Weights of a small GPT-style language model, trained from scratch on English Wikipedia.
Size: 12 layers, width 192, vocabulary 8192.
Architecture: RMSNorm before each block, rotary positions, no biases in attention or MLP, tied embeddings.
Training: 134M tokens, 8149 steps.
MLP neurons of a small language model. Each row is named by its layer, matrix (gate and up: input weights) and neuron, and shows model dimensions 48-175. Each number is 500 + 40 x the weight over its row's rms, rounded and kept within 0 to 999. Numbers have three digits each. A neuron's up and down rows have the sign that makes its largest values positive.
After each neuron's rows, "fires after" lists the tokens most often just before its 100 highest values on Wikipedia text that the model never trained on.

L3.gate117:604469420451448460560494460514446432485511514515481512547472490433491503476485548485458509477526498560509514502601476528511455475462490511450466503576471570492526544454488551461552601471555449480483522552482499483492478519550563507542481534491502455477526413562497472544478500512475523476519548450467611531492478537448500485475456483493502521588511464518439522467561510558552460561517
L3.up117:473520538526530508467435510530394583510456515518491480479564484445465543470489536456511531475457542563480491520441544489478550515513579534524470430531526482587500475531486533440443543553532448474471491528526517502470478512506441486462496520420563542581414495452568456435487526484458457478497533477523499548477483465494501421499456510499545449517442478424496530496486571518456494563599
fires after: " ", " E"

L4.gate124:533487480464520494484532448505594556496541445537505440498511422416467519478545580431449522474549474586435480501408478581500472543491510456484535505525497522605457520429549475442508488534495523513469486554467475511525497576468532548428438464504614502502481500488486460547529426558487490524544487540524549482472512494486485560449510437478521524517462531519545567438513510469557471546496
L4.up124:471453453443499511460564463500472472513460539453473515437501424446488511477449466571398446518533450506515449546500499442425424499480526446516517571542469505503520483504453511444466522507513578527416463482527501442463453462475567522485470460559450469448530467585493470494506511471469526470501548491475480490530530482480497366486470494452491439624498509456453537502590508492492538520487
fires after: "H", " D", "D", " G", " W", " "

L9.gate205:458560525497524507491487489474471567484500505475554485512584463472506595422517513503518528489511536483458416563495513526474594513551463496487481510526518483554493550481515528487496476527499492542550643457535455563510502500471495562503530547464543504434543471496454478576475486528507466420486495552454536460549542558488559505527527478514561504513506453520533475454515531479508463463453
L9.up205:480505438536510496534445498546518490424492489496583545558402493508548504475504449470562508461486547508511471510485503465559531482478497523455473528500571483479478473478460570472552504516483496461455492431519474500432460489539510470518635529493486553576453449524499538477476512430484521556456510499484563459425513506363581476416459463521527419525495508453494557494529480480459477520539
fires after: "1", " ", "\n"

L8.gate286:557553492508556566488512507519504570566461485434531538444480454436510539485474408490493445495528516478473482480528481545524538518511486521500486496474487448530466451534538534481426423501400551457433552466506504458500499470529500532498561523443511540460462457475480561547529545460535477529518612547549486469496591508528458550460414577504499514532444536526491511583531510530537556503467
L8.up286:511494470450522581594556440447474531468515495523483454529435499470489488483446499527537529487536471502471503493481477549428464485476479555542516539463509440514461482543530519457496515523546522450526467551383503563491485447505527452470508537474583538578499517566508480486447510539508502510587552570462488560490489456563536506522435424495549514471493529515508454411582565544469494532497
fires after: "–", " ", "2"

L9.gate420:482461482469494494588514445454479480500499510539522510533562514507479530508499480525519566537430550497451483520570524494478525455595536512556526532504466486430455556492500456502580508531455512479509543551442471553568543553465468511521457524456518601559467466514491493543554524469516496484485525483511547475499481463428530446488428523518544491499555496510593544456482562503523499469470
L9.up420:591478516451509473459524529510442553537512538435535505518589508515470497471442483471472470486460525490530531433464459516512488552469516487556540461478469468469499480520521500472438464542461437504541451500493540511488472567528554467482475555462511579515536505467506370473518538516465498556503484538566491479457530513469480558499499537586478434518468463492476555447492549445546436593496
fires after: " "

L8.gate365:452531471467487528566520477498464510468494452436521482558544513513606562485538465621521490490508437457415494546470603469559496519491567428502541489483542546499510517507488495446418506523534457511520563557484547523449460522497582523463470501501498574574506466558500504478472616546450570428492471527486510518535545437509513466516449516548495481470455468550499469534562540445487540482464
L8.up365:466538515523496596611540542480423511486536514570530516500444500501552459538560467509561564521474500488461471456476503464536547437524531491463520510446504484511410547526409533565477492605444536465450549533464454476542576489420526482522541502512482545456533466514531511488528556548577455470559475460465537495511527433506474487499527565520500497490506488464530490479436523477527495494552
fires after: "1", " in", " the", " of", ","

L3.gate399:378515537379484476473462441557525463496578376471507471566497438460547491457505489515444535462463486545507530513443506483467449548661494477478503508435456518554555528474525474512559535470510521487523504441576528488402514542475518479457414549497484510494568481446453501491458499460507510469480520488548475483504488468534566474482492538522517497549508513591510503492449528508475492551491
L3.up399:450499571437527639396540465544402469468504409526494495543501465496522485540457447495435521454453505463479541450520493484502463446554559551517480505479494510578551564508509506456494534534431463504479503561540531505481501515535527462503452493451471506492598503464505461605460515488503528572547519522507607455495420511542508438452515514516545438512496465549474507490489537498464505523485
fires after: " Hu", ")", " Gu", " She", " Ha", " Ba"

L8.gate201:486460524558512560432445447483482453533553439499475465477516486507487465476468541480559504545535492521530487531477551533587520555592488508519499472481508524427441545454440400463437444551515508471448473427517530482519472512519420469566464453478443571492510575491440515534462444514496459560512405526514567482466500504514456541513494552506501421465515588500499397551487451473491401492517
L8.up201:495515512474500476589525472471484514498517578460447463532560470473465519463499543485516491463542463537513398419570507530533444489449483536516508461581569487456512459457480434469493458511487520461419428539513505479512489376524442452525483515493473523537472519494508505503506572502478541446508525530452500498573516461465485595431468430505533511491489558439522515488545458525523544468518
fires after: " ", "1", "\n", " |"

L8.gate210:467507505482500466556534462547476476483503488492489521530567457523589497459421460531564476528464511543503524464532545502530516492579559511500516523517423523461444496508535548503480481444530535529568479492565516481483493492507471416494578599505499487535474484515494461509462416468541555477525471474466467590533537451530470418466504483500584565584465546536453507528507482496500486525527
L8.up210:533507498443529506479591516480498410446513500459430495475488473512459486525485475553479433493513538414553506499491552440539413491544549475536461501520434548519526547402500507513478562477498493492487563465504530490527487500436570448519495498576539466474598483510520506491404466483529572511538490467509491481434483483478492427533471460555464424506484500523420474543494491496467468510552
fires after: "0", "shi"

L3.gate148:457543564456550512477558510533503543536532498471505413517555512470433497437521506469516502483497484517537524527502495545476470564545584545517499526458513507520566471533484521446530521418498531493537514421550565575497423492537439460488490459486520566487507496450502501447474476434487501489503479512531551513533489467545461484428492398449535453509517582454517505423521576489479514577518
L3.up148:492552493514478529508427497533499439513524445522472445422553490424480442553432447581494466494491486463463551462465492547524526528511564536445475443476478526536539473486490524446574517464499578480528513512553531582422419534535490497504503513414507459456537516508464529512405530490478507490567423487436487521488456456496549485442467469481512516497540440508455526447481548518485456463501
fires after: " L", " v", " C", " S", " F", " J"

L8.gate436:423572480490486508541480509582509511467490523448497475481513544608528478532492436535485566501504478525463589537478494506495401514520546490487509482481549550525461454563553452525510512391465495464493469503493596554477400528518536534482558513506508486454458472481489541515562515520497557555517481460521525502507525431502538459529496513499543514473466529533531535527571526502528520439492
L8.up436:456539536532457496428485487566506468539468493506487540506562532518477523511504482520435434508473462497489466469433491544530483431517464462495468416423548529557538471493494528448526499495540518492504512560496615512545495403583523529472513460515502582531465531483553456434507447494521529522451496540594518551521526461480499407458461452449488464581527493488453496491564480525486499486469
fires after: " ", " Kan", " Bal", " Ca"

L5.gate235:511538558470605485532474453535440491453515466479496438545556534464492485463569503515461513536514478484457441490449506488574451511576512534514584557469481511521440458470510539507510532533458498412521455419542571452482471530511549506480424483519496545529517477467441523543504455507531586509489493515477500429558456493527586508438546522505474490563538490569560510482539489447487474469452
L5.up235:481525521541506493522503501508500502476526436469450497464583493555467508517449460465439585486455535449432467495529540544421473580568461536491566515461519530479504445528416544525549473505560529439440511439561536552476543540468454579481501546527495459547524498512572465512476464447506508454511484486449471505559539553500495483451491456545463514520569550448542444472474508489492462566469
fires after: "\n", " he", " who", " in"

L9.gate441:489598519475568508465490504550471455494541483483485528514519510518493502505457490559533453494464494487452476496493510566497522381511444475454573431490443549534507471510478556494498528481489491492515498480544472546551476519469581413485526440491455532481561494525448550467540459528490539477543504571495468459571423499517517547420477482574567469541461565492573527505513479477477572454414
L9.up441:491529498472606496432479519484445521536501539439506534492524473478526490515515434585493466507571422463508505475470479518497497427507506468507445501466534546482491456447522487546483526485476464486581532514577454508507509489495504496452474429485462498450458497505507567473550530536431496517498505541461405485497536532496533544551507485512523444560495504489484518472585461562509498441473
fires after: " ", "\n"

L3.gate262:542428528466564563445417494422482551461482540512610524579522494428535478554549485500523467536546452491489513534538546546530473445552576537491500477510519480490494452462527529462513481491420461470494585487508582500503556569547557473519521479476501499517514479523436480520576550475473505524473491531463450414523574500608486511468578444516500484487441511494459492480551525559451469535493
L3.up262:534441454462438429478472442486514473512487545471479484478516498513492480498451423530540490533508500549518454385467536538474428512468505483463580492531461538480514513550412490492446486525535466456455483508413499575471528454518508441456505561449514570476458513517467531536616525566467565506512437477521501513513537528487506442541529509537458485536529451505459491432504598501574527446470
fires after: "'", " ", " Re", "lo"

L9.gate375:548551445383571460550533548547459517551496507534499456454524446483554447502483467468524540485581476512526550501477542556496488623504492481466506486511511501485416552479508519571514464499483514460563504566482466428568535489533510457430472493471517531496514487452479466587493500411448461501465537462509460578509528555516493522414530597464591465458545511474576479491514479551523480527498
L9.up375:607477537427528383521538525530534464565502496494480488511431504527460477554482474521549439523503536436516507510542473500525479567506592477422486469515494497516433517553525520459491532499452498461527460482467469461501578502495519512497489414532527522574466560468470536529502474448518462414483494533482457538490526470452575513529497522521518469490557525545487549540547485611578505507481
fires after: " ", "s"

L8.gate40:500502472462484557509487502486486475523566503466540471458526466444572520458474501525469538465445535470518560461476485509487487521525505450441519547512538555570510525491529455514464504478484512524468568483541457579473499514500445543513540515411456462481540498461542423511493544542497543542453533419549487466491414475601457490513584509520507570499485535550504472500444526408510440498458
L8.up40:457527425476535458525505490490500430423462521501514480478485462400555562402469492524514479432511569550507484444497553422447535522573510501529476438523515511492473478563502496452508533538453570438544480486468416474493503524473538448534524511569594491399531454495455501445485556412429567507470515511507465540528490543521489520515510465478483515446458527550568528458518462510549417501477
fires after: "\n", "4", "3", "6", "7"

L4.gate370:468504523448493505372497514457506541543514556446492483541543526499458504427502515487448559502447541481514455476476507535503509502489494447488589522452537494510535497513510512445560532462451534490599487460521484516487429449541477488422446438544476521517577474549487487453518559508519516520486519485453498492553519492526480535433499497524542513502500489492517526440525461452488525513508
L4.up370:483517456481480512604451404489509512433521531449510489509602460469464466517508468491464594489479465528439494465510509501486524531525459536497490471467503482508425472436538484504448575530503485512471524426481470545483485452463481549477420492499468536442507412519497503493473409490468508453465519537439525541444510416484515441478511522499472499503535452504450478551524511582553497532570
fires after: " F", "M", "F", " C", "P", " P"

L4.gate507:490469516480542489514507503472593497480518413443505508507434511498489517487474493455483468484496548461507578519491469433573452488489515433463484484483450474505481404453570480465426557509544495549532468430524508496499596466479502458455471459543487540519519429408509507452473440493532510465508478481561541466478437516485454551576456490430475510526541504583487469519592557457560564475459
L4.up507:500481493519549467449509490541513469397481510442502540461470491507508507462520575582436528478527459541497494480499537516525535437470563472496448539459443528540527508513560475500533488488511519526459472496523523448484554497448476496431519482483474543517568478475512554542507443469490549457546529499526429521534476538548517463490557445464499539451486570536492543533495542466485584496575
fires after: " ", " |", " at", " in", "In"

L9.gate212:522499542448521519557435483481459492391456504451506524511502568465519571476448529485493454502472485454553496467487439497429564453453440467496521522490476548527438472510470540528504503515462478535481584502519495446531518463443432512484517521528585478566503488460478553523524467528486565568479548527473475502441509517507484506491477442472498555575572503487493541484471463500426550470524
L9.up212:468465469534510496480521469457436438387524543491384514473456570528494532462549521453563539443500487469550457465533527520574510476562500512474538537524439488516468506476518503486520438522513466459522506548462538465477517464501492531534535552494526438545435462549503536386510606567506497463486481506545458462470578478510461456504506545514508463489528500484462505569518522494530495451499
fires after: "–", "1", "0", "9"

L4.gate307:513513475481504475546481566528553508478570480401430468490456494444523540462526439507533450466471546502532498565509496495502541575518539475618500461520544494529477578532490593418456485522483499536555488574528529586457459516472499495384484485534515494511505459428524477533448447432502466544579504526486497507512536504519554482433577475478520509495501483477493557532486543529492476500561
L4.up307:548476498447470509464472564473556568481465556529488503456444521524525465476510434542553461441499533551484479488425462550516504566492509506453461528450506440549407515568482489569489497558515534545497525467456452451464428471480524543590508488565450487512486537497499569470509510420508479546481508456522497506542474492520503532486444499586545537488538554523458456544517454528487608452591
fires after: "s", " sub", " ex", " Con", " Chal"

L8.gate147:408518487523549527499543524530506453466499478474563468568535522445499502501466516464497546516446515394452545447544508518490456490478475531519509531538450467570529468388501476583549439588478480477440497487550623417498504452508499437548485576510497521490478464546552512482466444540532462503535518551482522456534529514479478536505489521460505454493472472474536430527446542487480493558503
L8.up147:484453591409434545509536468546526513458494497452525485497550512477479396500422521517522522498502486491496567526561536453448497456533475474491451497556470534603545491553513529486504484512451541510495524498480505479508461557426505536496465466480460524477554507551511462419498428494508461500520449544439577492550477480551595519506484428440493443528453516466524495497476490508447522492524
fires after: " the", " ", " in", ":", " on"